config.yaml
n_layer: 16
head_dim: 64
activation: "swiglu"
norm_place: "pre"
bias: "none"
init_std_qkv: 0.0217
optimizer: "muon_variant"
lr_mult_o: 4.0
lr_head: 0.00897
warmup_steps: 44
final_lr_fraction: 0.0
MLP neurons of a small language model. Each row is named by its layer, matrix (gate and up: input weights) and neuron, and shows model dimensions 128-191. Each number is 50 + 12 x the weight over its row's rms, rounded and kept within 0 to 99. A neuron's up and down rows have the sign that makes its largest values positive.
A block is one neuron, or neurons of one layer that tend to fire together. After each block is what it responds to, as a language model described it from the Wikipedia text at the highest values.

L4.gate282:48 63 54 75 70 35 38 39 55 64 71 44 54 67 45 60 47 55 41 53 49 46 79 64 39 31 47 48 55 53 67 61 59 69 55 71 53 38 56 39 37 63 47 46 48 25 38 54 33 56 69 52 44 65 56 33 45 71 59 28 52 71 66 45
L4.up282:35 43 62 59 60 44 66 32 51 54 46 46 51 63 69 37 59 61 43 55 80 35 51 55 31 57 60 52 32 60 23 56 56 31 56 57 40 62 45 57 60 56 48 55 56 58 51 53 62 64 58 38 43 48 43 61 64 56 73 42 52 52 59 56
L4.gate505:44 44 58 26 36 32 62 38 57 65 76 60 33 56 62 46 48 55 50 45 74 55 52 64 66 56 41 43 47 80 69 42 25 28 27 30 59 51 54 74 52 42 58 40 32 46 43 60 34 64 58 50 32 64 52 64 69 56 54 46 42 53 71 50
L4.up505:55 49 54 52 49 31 42 60 43 38 22 44 53 70 31 56 65 58 66 47 33 22 55 33 52 40 50 51 72 44 44 43 59 63 45 81 58 36 45 49 64 38 60 63 25 46 43 69 54 35 60 46 50 66 49 28 72 49 42 57 39 58 34 72
L4.gate826:57 37 57 48 60 29 29 57 61 58 61 51 47 61 34 38 42 56 57 52 66 41 40 68 49 24 57 56 41 63 43 68 57 64 60 54 51 54 53 65 42 56 47 62 49 48 17 32 53 35 39 47 34 49 54 65 53 42 61 44 39 60 42 39
L4.up826:38 35 55 40 40 54 53 42 44 43 66 49 66 33 51 47 47 54 42 51 58 44 28 42 39 45 43 40 33 52 41 43 81 59 39 31 51 30 40 41 48 29 61 41 43 50 42 44 72 52 43 39 59 59 54 43 58 57 63 41 44 42 68 52
L4.gate986:38 36 46 44 53 30 39 39 32 35 48 51 56 46 63 38 71 37 35 35 45 33 66 52 19 55 33 53 53 49 47 55 55 58 56 38 67 43 34 62 47 59 37 64 06 58 61 39 55 62 48 23 56 51 46 60 51 40 57 49 53 49 54 34
L4.up986:47 42 55 52 60 50 60 53 54 47 54 72 45 52 36 28 38 49 41 52 33 52 38 32 55 53 34 36 61 61 47 59 53 63 51 42 68 47 40 31 55 49 41 41 46 42 58 70 57 70 34 48 47 32 68 57 53 65 56 60 53 43 35 42
Personal given names. Final pieces of first names right before a surname, mostly in cast lists, squads and office-holder tables, e.g. Tomas-z, Sylv-ain, Josi-as.

L8.gate0:53 67 63 48 38 40 25 55 63 47 37 77 53 53 45 52 34 57 40 70 42 60 52 45 71 40 12 58 52 59 43 49 52 30 52 48 53 30 35 72 53 37 60 58 66 44 70 51 54 47 34 56 46 38 34 60 63 32 49 38 44 52 58 25
L8.up0:47 70 51 53 24 48 55 49 43 52 54 33 55 49 39 68 54 57 58 50 77 34 45 35 48 50 70 39 51 50 55 53 45 56 57 58 35 75 71 59 31 33 52 71 34 38 56 49 59 57 52 46 44 50 49 61 46 49 52 51 55 20 62 43
L8.gate6:51 65 49 59 42 40 63 50 34 34 39 71 51 44 37 41 52 38 47 43 57 28 56 57 46 52 35 52 52 37 42 56 55 82 56 45 47 74 26 47 58 44 38 56 33 48 42 49 38 55 44 54 35 38 45 73 62 29 71 43 47 38 41 49
L8.up6:71 49 52 55 31 30 52 54 44 54 59 46 60 59 25 54 44 53 55 38 19 58 49 41 56 61 54 64 29 39 43 42 52 49 54 45 36 62 39 58 40 58 49 47 46 45 59 55 70 67 58 52 42 50 42 51 33 42 45 45 75 61 49 38
L8.gate26:53 43 53 45 51 59 33 58 72 44 35 32 38 37 70 42 48 42 38 48 57 47 56 53 37 47 37 45 15 49 55 52 60 80 47 62 52 29 60 62 66 44 40 44 71 60 39 56 69 29 63 54 49 42 61 53 36 55 46 34 64 47 36 51
L8.up26:70 57 43 66 50 65 47 47 52 53 49 16 40 67 66 57 55 36 41 63 52 48 39 45 54 45 62 47 48 44 70 48 54 51 74 64 45 52 55 38 54 28 39 38 41 39 36 44 55 56 66 42 57 58 45 80 57 48 59 57 32 37 36 38
L8.gate298:68 56 36 43 45 44 54 60 62 40 44 47 41 46 39 44 49 64 57 76 42 62 62 27 30 48 46 44 34 49 43 62 68 54 47 64 31 47 38 40 68 43 60 75 29 40 32 27 48 32 49 47 69 46 53 51 54 44 52 43 55 33 73 20
L8.up298:53 51 46 49 38 64 34 69 59 52 63 46 55 30 25 56 54 55 47 54 49 46 35 39 27 54 44 58 40 62 57 53 46 62 47 28 32 35 47 28 43 37 42 66 38 52 39 44 51 23 34 25 50 67 80 61 54 57 56 61 39 38 46 36
L8.gate408:50 41 68 58 57 65 38 27 44 35 39 53 57 65 83 52 42 56 64 51 53 41 63 64 60 71 45 30 47 53 44 50 60 51 53 40 42 66 67 54 53 27 55 47 87 42 51 41 46 59 53 39 44 51 52 37 38 72 37 44 60 43 43 50
L8.up408:45 57 39 57 32 75 49 63 50 34 33 51 59 51 33 60 35 13 32 41 51 53 60 66 40 46 39 37 44 37 29 47 58 65 63 67 33 58 62 61 69 48 37 66 40 58 73 53 29 63 60 42 66 46 54 66 57 42 50 37 38 55 21 55
L8.gate441:59 60 36 39 67 36 52 73 56 30 47 42 41 41 50 43 42 29 36 34 52 75 52 48 32 40 43 45 32 38 50 62 55 77 44 47 54 64 66 45 51 50 29 46 67 44 61 57 47 52 50 19 38 31 40 46 67 56 53 39 70 45 47 58
L8.up441:23 94 41 39 54 30 72 45 62 45 48 63 60 52 48 45 48 24 70 55 31 59 32 55 45 72 55 29 65 41 53 47 48 35 61 39 54 29 39 44 27 51 67 43 49 49 61 44 39 47 46 50 59 43 49 46 27 44 63 43 59 58 37 44
L8.gate988:57 55 43 36 44 50 30 35 51 49 61 59 64 53 53 68 54 43 50 67 34 58 31 64 46 44 19 57 44 42 42 43 61 56 46 52 57 52 49 25 52 42 38 48 55 49 67 43 41 36 57 38 57 32 65 42 40 53 49 31 62 33 39 49
L8.up988:68 37 62 61 84 19 73 44 41 58 43 32 38 40 38 50 34 51 46 55 43 50 61 46 57 56 24 47 44 47 41 43 64 61 47 39 52 41 38 48 74 44 24 39 41 68 43 64 32 56 60 37 72 54 53 62 38 64 59 30 41 76 46 18
L8.gate1059:37 40 57 23 49 38 61 50 30 47 55 45 59 68 54 42 74 46 71 56 71 70 48 43 65 14 53 41 65 68 52 42 46 52 44 31 65 63 52 33 28 66 34 32 50 57 66 68 57 54 62 19 36 60 59 58 50 62 42 47 40 47 41 51
L8.up1059:58 23 61 21 70 57 50 47 50 46 47 50 46 46 73 57 50 63 42 36 59 51 44 40 54 35 43 40 42 63 54 50 45 67 49 34 60 62 63 61 54 40 53 69 43 55 51 48 40 55 53 54 40 66 55 48 67 42 47 39 53 32 57 41
Reporting and attribution verbs. Verbs that attribute a statement or view to a source right before its content, such as noted, states, admitted, praising, alleged, and also According in "According to".

L4.gate63:55 55 50 50 32 53 39 58 57 43 55 61 79 45 40 42 51 46 48 41 42 48 33 31 61 49 67 38 32 44 58 31 34 60 50 41 50 45 48 27 66 49 39 65 47 64 40 48 39 62 48 54 61 61 50 49 59 56 67 43 73 45 62 55
L4.up63:55 47 44 53 33 53 38 43 56 54 58 57 56 58 62 32 45 39 41 41 42 43 25 63 52 49 37 57 78 43 44 42 64 74 53 48 36 51 49 51 67 49 33 54 35 64 57 54 47 47 50 60 48 50 53 52 72 48 50 30 50 31 67 55
L4.gate127:32 54 57 59 58 52 59 67 57 38 33 39 40 25 49 49 50 51 50 58 68 52 57 63 37 59 42 50 49 32 43 54 63 47 60 60 63 69 59 58 58 43 55 46 54 46 53 61 45 25 46 54 46 44 70 41 67 60 37 43 39 66 36 69
L4.up127:65 68 41 27 64 32 48 53 33 62 56 42 47 48 55 54 41 61 54 19 54 39 39 61 46 46 60 35 64 42 41 33 45 59 43 39 49 30 48 55 66 43 47 42 27 41 35 43 39 37 59 38 51 47 37 54 37 55 39 49 42 37 53 45
L4.gate994:65 56 44 63 58 33 65 42 63 25 53 49 44 71 44 36 49 58 44 37 43 47 60 52 51 68 54 29 49 68 27 59 61 47 50 44 46 40 70 42 31 30 47 57 45 57 37 50 33 44 61 55 63 67 38 65 31 46 44 56 52 32 58 61
L4.up994:56 42 62 42 50 53 52 62 17 33 41 61 61 60 49 55 47 48 49 47 52 36 36 41 52 45 43 48 40 56 32 38 39 51 42 36 44 48 58 49 53 67 63 51 61 56 52 53 21 60 40 60 54 41 70 60 59 45 44 50 69 46 48 43
L4.gate1240:37 42 57 41 47 61 53 57 51 54 50 42 70 50 39 54 54 40 62 60 77 46 63 68 19 62 28 47 34 49 51 42 56 50 62 50 57 60 56 52 46 51 38 72 81 57 55 38 38 47 39 58 40 80 56 51 44 48 32 46 35 53 39 29
L4.up1240:53 61 45 53 57 37 62 48 56 51 53 56 55 47 60 45 48 54 61 64 35 42 59 64 29 67 42 47 52 53 35 43 57 50 45 34 31 57 36 48 18 56 49 68 48 69 41 51 53 51 51 52 31 63 66 55 41 38 66 48 47 47 67 61
Relational word before object. The preposition or verb ending that links a verb, adjective or noun to its object, as in contrary to, disagreed with, renounced.

L4.gate587:70 33 39 45 49 37 62 45 56 61 50 47 52 19 51 38 64 50 31 52 43 43 51 56 40 67 66 72 66 53 52 53 44 44 40 63 64 41 49 52 42 38 45 63 47 52 26 50 40 61 67 36 44 62 51 65 38 33 58 49 54 38 76 63
L4.up587:58 66 53 46 52 38 40 34 59 60 60 32 64 34 40 40 61 45 48 35 54 58 53 62 40 30 46 45 61 60 43 71 58 63 54 32 66 31 58 25 50 47 72 49 38 51 80 63 61 48 59 51 49 40 48 42 79 35 62 64 41 53 53 51
L4.gate676:52 59 46 42 47 58 35 42 60 32 68 68 33 22 36 34 52 29 33 46 60 54 53 44 43 55 47 55 44 60 45 45 74 55 58 51 54 39 34 50 47 46 47 53 58 64 50 69 71 58 37 39 48 47 26 53 53 37 17 52 36 35 46 55
L4.up676:34 63 60 52 41 51 61 27 52 50 64 52 73 37 68 56 53 43 41 52 55 36 84 58 45 60 61 54 72 86 38 53 48 69 40 50 26 73 75 36 40 65 71 51 47 61 59 63 59 52 64 62 35 45 13 61 26 39 64 59 68 60 55 50
L4.gate809:50 87 47 27 60 32 52 50 29 61 60 51 48 38 50 45 39 56 53 44 55 32 69 60 53 61 56 57 26 49 46 62 55 65 69 28 56 61 45 55 57 60 53 61 38 59 48 62 77 50 53 52 41 59 52 46 46 45 61 50 59 29 55 41
L4.up809:52 55 69 58 58 47 55 47 51 47 47 24 44 35 50 58 55 47 59 39 79 50 52 61 58 51 79 47 55 53 52 82 21 44 54 59 63 58 63 59 74 59 53 66 27 50 53 57 49 60 33 26 57 68 42 33 50 38 46 53 37 66 46 38
L4.gate828:59 53 61 55 46 59 44 36 46 55 48 69 54 44 31 70 54 58 27 36 51 42 45 46 34 29 68 59 27 60 69 46 54 70 25 54 66 65 80 63 37 69 59 48 45 72 54 63 48 46 69 86 62 49 65 53 56 37 57 54 46 49 59 40
L4.up828:47 34 42 52 60 56 48 26 52 54 53 47 55 44 32 63 54 35 47 59 72 77 65 56 39 55 66 44 42 72 47 44 31 51 59 41 39 55 62 49 66 46 38 55 66 44 37 54 32 43 34 42 67 41 72 56 69 42 53 73 51 49 53 54
Counts and quantity numbers. Numerals or number words giving a count or measure before a noun or unit, such as 18 ECAC titles, 155 km, seven outlaws; also table cells.

L5.gate38:48 33 49 44 45 39 35 56 55 47 47 39 47 62 29 58 48 52 53 50 56 37 58 58 33 48 48 59 52 41 41 56 59 38 47 58 54 39 60 56 35 55 44 47 64 56 66 53 77 70 52 36 32 48 48 29 67 49 40 64 49 46 71 92
L5.up38:36 31 42 48 36 49 37 67 55 40 45 56 56 49 47 81 45 49 53 42 56 22 57 46 42 46 59 43 56 34 38 43 59 67 32 42 41 36 34 43 65 33 42 34 64 50 61 54 49 50 39 61 46 35 64 33 56 26 56 53 60 51 47 56
L5.gate770:16 48 62 51 24 42 56 52 55 49 72 43 30 59 58 59 18 50 50 24 49 59 45 63 50 61 47 57 40 62 44 56 71 49 68 44 35 32 70 69 44 45 45 69 43 68 62 54 53 56 67 57 39 47 52 52 61 77 43 61 55 48 85 73
L5.up770:41 64 77 55 28 43 38 56 52 51 69 42 50 42 33 59 49 34 50 24 47 39 52 25 52 51 69 50 60 75 17 26 50 63 53 53 51 36 67 27 71 56 72 34 43 67 53 54 42 56 70 49 59 44 44 41 72 60 46 49 64 77 63 37
Before a surname. Token ending a first name or nickname just before a surname comes, in names in lists and bios, e.g. Krzysztof, "Rocky" (closing quote), Frederik.

L5.gate402:52 72 39 52 45 50 48 35 57 63 40 47 24 68 25 63 75 47 61 40 46 51 25 32 44 25 31 41 48 50 61 71 55 60 56 83 63 49 66 37 40 46 24 47 68 61 43 34 42 49 49 50 44 24 45 77 48 42 29 59 53 61 57 48
L5.up402:69 83 44 44 63 31 43 72 54 48 59 34 45 56 37 48 59 60 47 20 46 56 45 41 49 31 36 47 48 40 61 64 48 57 55 62 75 50 43 69 45 63 56 46 46 70 45 58 55 46 65 59 35 51 42 60 48 70 47 58 52 39 51 47
L5.gate474:66 61 51 49 06 52 62 44 36 67 51 73 39 56 47 43 42 39 53 62 54 60 49 59 39 34 61 58 65 57 67 47 44 45 56 54 50 61 43 49 55 45 68 64 39 49 56 65 48 54 49 47 46 57 51 43 62 43 49 32 28 74 69 63
L5.up474:63 62 56 38 38 32 46 27 42 72 48 44 37 51 43 53 62 31 49 54 67 58 61 43 69 41 33 69 59 69 33 45 47 58 36 62 50 47 48 61 44 38 68 53 54 45 59 49 57 56 44 44 49 42 59 79 69 44 56 66 60 43 33 59
Predicate start after subject. The verb right after a long subject naming a critic or publication in reviews (gave, called, rated); also commas ending introductory phrases and table pipes.

L8.gate221:64 32 52 39 46 69 52 57 51 47 36 38 58 50 46 47 37 53 65 56 75 44 56 50 53 40 41 54 51 62 36 52 30 51 39 51 60 56 43 33 51 46 52 63 42 52 46 57 26 43 61 49 55 58 62 52 68 46 55 60 47 53 47 25
L8.up221:48 42 50 42 65 54 32 78 60 44 50 48 44 75 50 63 62 36 47 70 69 67 32 32 31 36 61 26 62 57 42 72 80 50 50 57 52 40 65 48 43 65 55 63 33 52 56 67 51 62 84 51 37 58 61 36 29 57 30 66 42 61 41 48
L8.gate284:46 40 50 44 88 42 45 56 55 62 40 55 37 61 48 44 29 75 41 42 62 44 46 41 43 49 43 64 32 72 42 59 52 59 79 62 58 36 67 49 32 55 43 49 45 46 27 40 27 54 40 59 43 71 52 48 53 45 55 39 52 44 48 53
L8.up284:51 62 45 32 69 36 46 61 60 57 59 45 39 64 40 66 56 62 52 47 65 50 63 35 55 27 43 69 26 42 43 67 47 59 49 36 66 43 64 43 41 60 51 69 60 40 33 36 53 50 37 52 41 43 49 25 39 40 43 67 29 65 49 51
L8.gate310:53 51 49 59 35 51 41 42 52 58 66 48 27 34 62 42 59 72 44 45 42 43 57 62 50 45 52 63 55 56 50 47 58 48 52 74 39 30 66 47 61 54 51 28 44 55 50 48 78 71 56 57 50 43 56 37 45 43 66 48 36 43 54 54
L8.up310:34 79 58 48 45 42 40 41 49 39 40 22 61 51 46 42 79 72 31 58 77 56 57 54 60 58 57 62 46 65 41 64 40 66 51 45 43 57 55 61 50 54 39 54 50 34 43 44 68 13 48 69 38 62 31 28 64 42 67 65 49 47 42 54
L8.gate515:44 76 60 58 56 56 43 56 40 57 40 50 74 62 57 50 49 58 37 74 56 72 35 42 35 44 34 63 42 45 55 51 77 45 41 51 42 34 54 32 55 59 62 49 57 53 50 56 52 52 41 45 51 54 78 34 44 72 58 49 50 23 45 59
L8.up515:63 50 55 63 61 54 46 71 63 47 49 67 48 40 42 26 55 71 60 50 47 70 34 52 39 63 50 56 57 40 47 55 62 46 47 46 62 50 49 64 51 45 57 56 45 56 68 36 46 47 49 46 49 59 75 55 44 51 60 50 72 23 33 26
L8.gate554:63 35 47 51 26 58 35 66 55 57 32 65 25 50 57 14 79 62 64 62 37 62 60 39 57 72 47 62 43 51 51 56 58 35 54 49 31 55 51 41 42 56 60 36 54 49 64 60 27 28 43 28 60 51 46 79 43 51 46 40 54 50 55 49
L8.up554:44 38 33 43 10 71 40 38 58 68 66 70 58 38 70 39 48 34 73 51 55 37 54 62 52 63 44 49 59 79 48 47 45 74 56 55 46 76 43 56 52 57 57 49 58 43 52 45 53 48 38 38 58 41 65 29 67 62 37 38 52 47 60 32
L8.gate716:52 58 54 45 27 57 60 57 45 50 56 49 52 42 55 33 37 67 57 27 55 60 40 40 39 31 28 56 46 68 64 50 49 68 53 37 66 57 45 54 56 43 45 73 31 52 45 44 51 59 59 39 56 63 47 31 39 61 52 50 57 48 60 28
L8.up716:68 41 25 38 50 64 37 48 43 51 38 44 50 56 33 73 43 35 52 53 55 35 35 32 58 58 54 47 59 42 43 60 48 49 64 20 60 59 56 48 59 65 53 38 27 62 30 68 63 49 51 63 62 55 63 40 46 68 50 57 58 41 40 40
L8.gate907:39 57 45 27 33 56 62 39 46 44 44 31 56 57 52 51 65 69 35 48 63 55 56 52 35 33 56 51 53 58 39 42 30 43 33 56 56 52 58 71 35 48 64 50 42 45 47 56 60 54 47 51 56 62 48 35 59 60 40 64 51 55 55 51
L8.up907:71 62 60 32 40 28 67 46 55 48 53 64 45 44 53 40 61 46 42 51 40 44 60 45 34 77 40 61 46 55 54 52 44 41 45 62 62 42 58 50 23 38 54 55 50 53 52 50 59 59 73 55 45 46 51 60 48 57 41 70 62 45 33 50
L8.gate1020:55 69 47 22 76 60 54 52 44 50 46 47 39 47 42 60 66 32 62 52 60 58 59 58 24 43 70 49 54 59 56 43 56 47 54 42 39 54 60 50 65 51 35 53 48 56 42 68 47 36 41 45 55 56 43 56 26 50 69 35 39 50 64 57
L8.up1020:38 45 63 22 52 37 43 46 44 50 59 34 59 47 57 40 62 67 51 52 54 49 50 59 50 66 41 62 79 65 63 63 37 57 41 54 46 31 26 57 49 29 38 58 49 39 50 64 53 27 51 54 36 60 55 66 42 39 37 61 30 50 50 55
Counts and quantity numbers. Numbers that state a count or quantity before a unit, month or table cell, such as 5 N. Front St., 2 August, four years.

L8.gate67:47 40 55 61 41 62 50 71 44 54 64 45 38 68 48 40 44 47 69 40 42 54 57 67 65 65 38 83 26 85 60 30 59 75 58 63 54 48 52 47 53 35 50 48 29 59 65 42 55 49 51 51 60 52 52 29 64 47 41 51 76 74 44 45
L8.up67:44 50 62 54 58 57 47 36 47 50 48 59 52 51 42 52 41 50 59 30 36 22 68 66 46 37 32 53 55 46 54 25 60 62 66 62 51 27 63 71 60 58 56 70 36 74 46 53 57 49 43 52 64 35 51 51 42 46 62 35 57 51 61 44
L8.gate109:69 51 38 65 21 51 54 69 58 34 62 55 63 63 73 78 46 60 46 19 34 45 58 52 35 53 43 41 49 40 67 40 47 65 44 48 65 52 50 36 57 45 50 38 49 51 43 87 30 52 59 44 60 54 45 24 49 46 51 35 59 43 49 71
L8.up109:40 41 35 46 50 59 43 69 48 57 64 40 68 41 56 71 53 57 17 50 43 33 35 55 44 56 55 49 50 41 38 66 76 76 58 47 41 30 45 44 47 69 42 42 30 58 47 43 51 51 36 52 50 43 48 35 72 70 62 75 53 40 37 64
L8.gate122:53 57 51 47 47 46 49 60 49 24 42 57 54 44 34 56 65 47 32 36 77 46 78 40 76 53 70 51 51 65 32 38 62 50 36 56 75 26 58 41 63 47 47 51 46 58 54 63 57 65 58 48 28 50 58 52 55 65 23 60 46 68 45 80
L8.up122:63 27 51 66 56 68 52 56 33 38 50 51 58 48 65 49 42 32 27 48 55 52 76 44 38 58 62 49 37 64 57 57 58 60 50 65 50 44 58 39 42 50 64 68 34 65 54 70 51 78 43 37 36 47 52 43 39 25 43 47 61 47 57 61
L8.gate356:65 46 39 41 57 36 45 55 52 40 42 45 39 59 51 38 51 39 67 44 57 44 39 43 60 27 40 69 64 40 60 44 71 65 20 34 48 21 43 39 33 64 63 39 33 42 42 51 46 67 61 40 45 54 51 65 38 24 44 59 65 49 73 68
L8.up356:56 25 32 74 47 29 47 61 52 53 41 55 56 58 49 30 58 51 37 45 43 37 31 66 63 32 52 50 60 34 40 58 56 47 51 37 51 61 76 49 40 63 67 45 37 39 53 50 55 71 55 63 57 75 56 73 43 39 53 51 38 22 47 63
L8.gate465:35 61 43 49 70 44 36 64 42 28 44 66 50 52 54 69 68 63 58 50 46 53 61 47 45 45 65 62 49 43 55 31 47 43 52 43 63 40 50 31 48 64 49 57 39 53 50 58 34 80 41 63 51 47 36 43 48 41 56 60 40 43 48 49
L8.up465:49 68 45 41 80 41 49 58 47 59 35 64 38 30 37 50 42 64 60 50 42 32 45 45 42 57 58 45 48 36 60 51 54 38 32 60 38 46 47 55 62 59 37 57 47 49 39 59 36 71 63 58 35 62 51 56 29 39 41 39 81 53 56 40
L8.gate603:44 59 56 54 42 36 68 70 49 43 39 42 51 66 54 37 35 41 71 46 64 34 62 51 45 55 50 61 31 51 60 52 42 58 42 54 72 44 52 61 42 62 51 37 68 44 35 61 49 47 50 31 31 38 47 50 55 51 41 46 36 59 34 90
L8.up603:49 36 51 46 47 54 65 55 68 48 36 71 45 59 45 63 42 27 47 62 37 57 55 50 41 71 62 41 26 35 44 67 77 62 29 41 53 45 42 27 43 63 32 56 56 49 64 64 51 62 88 33 56 45 61 33 41 56 42 32 71 66 78 69
L8.gate735:47 71 66 52 42 28 53 62 56 43 51 55 57 41 19 50 46 52 39 45 65 57 64 50 63 40 61 49 55 58 56 53 64 56 41 26 64 37 51 30 51 41 39 30 55 35 71 40 41 36 53 56 49 50 59 52 54 43 41 75 38 57 48 50
L8.up735:34 50 66 63 52 38 50 49 52 37 52 58 59 45 64 48 42 49 41 49 60 57 36 58 48 45 64 49 57 52 42 46 44 39 48 54 82 44 44 49 45 70 66 51 56 48 51 55 47 45 43 49 59 63 54 63 37 54 53 45 62 38 53 38
L8.gate749:28 40 32 44 51 47 29 50 55 37 52 47 50 48 53 42 55 64 57 50 52 68 50 38 42 43 50 32 55 54 44 54 57 77 48 29 57 54 39 48 31 41 60 49 51 63 54 66 54 42 56 60 48 74 47 32 54 40 67 45 61 31 56 48
L8.up749:50 53 43 51 34 71 60 60 47 45 64 25 50 63 70 37 53 74 52 58 84 47 52 41 43 55 57 67 42 55 70 52 48 34 52 44 61 34 42 64 43 68 61 42 49 57 41 47 39 43 44 26 47 39 59 64 47 51 64 45 32 46 63 79
Person-name part boundary. The last piece of a person's name part just before the next part: first-name endings (Nicolaus, Theophilus, Jenna) or the citation comma after a surname (Lev, Walter).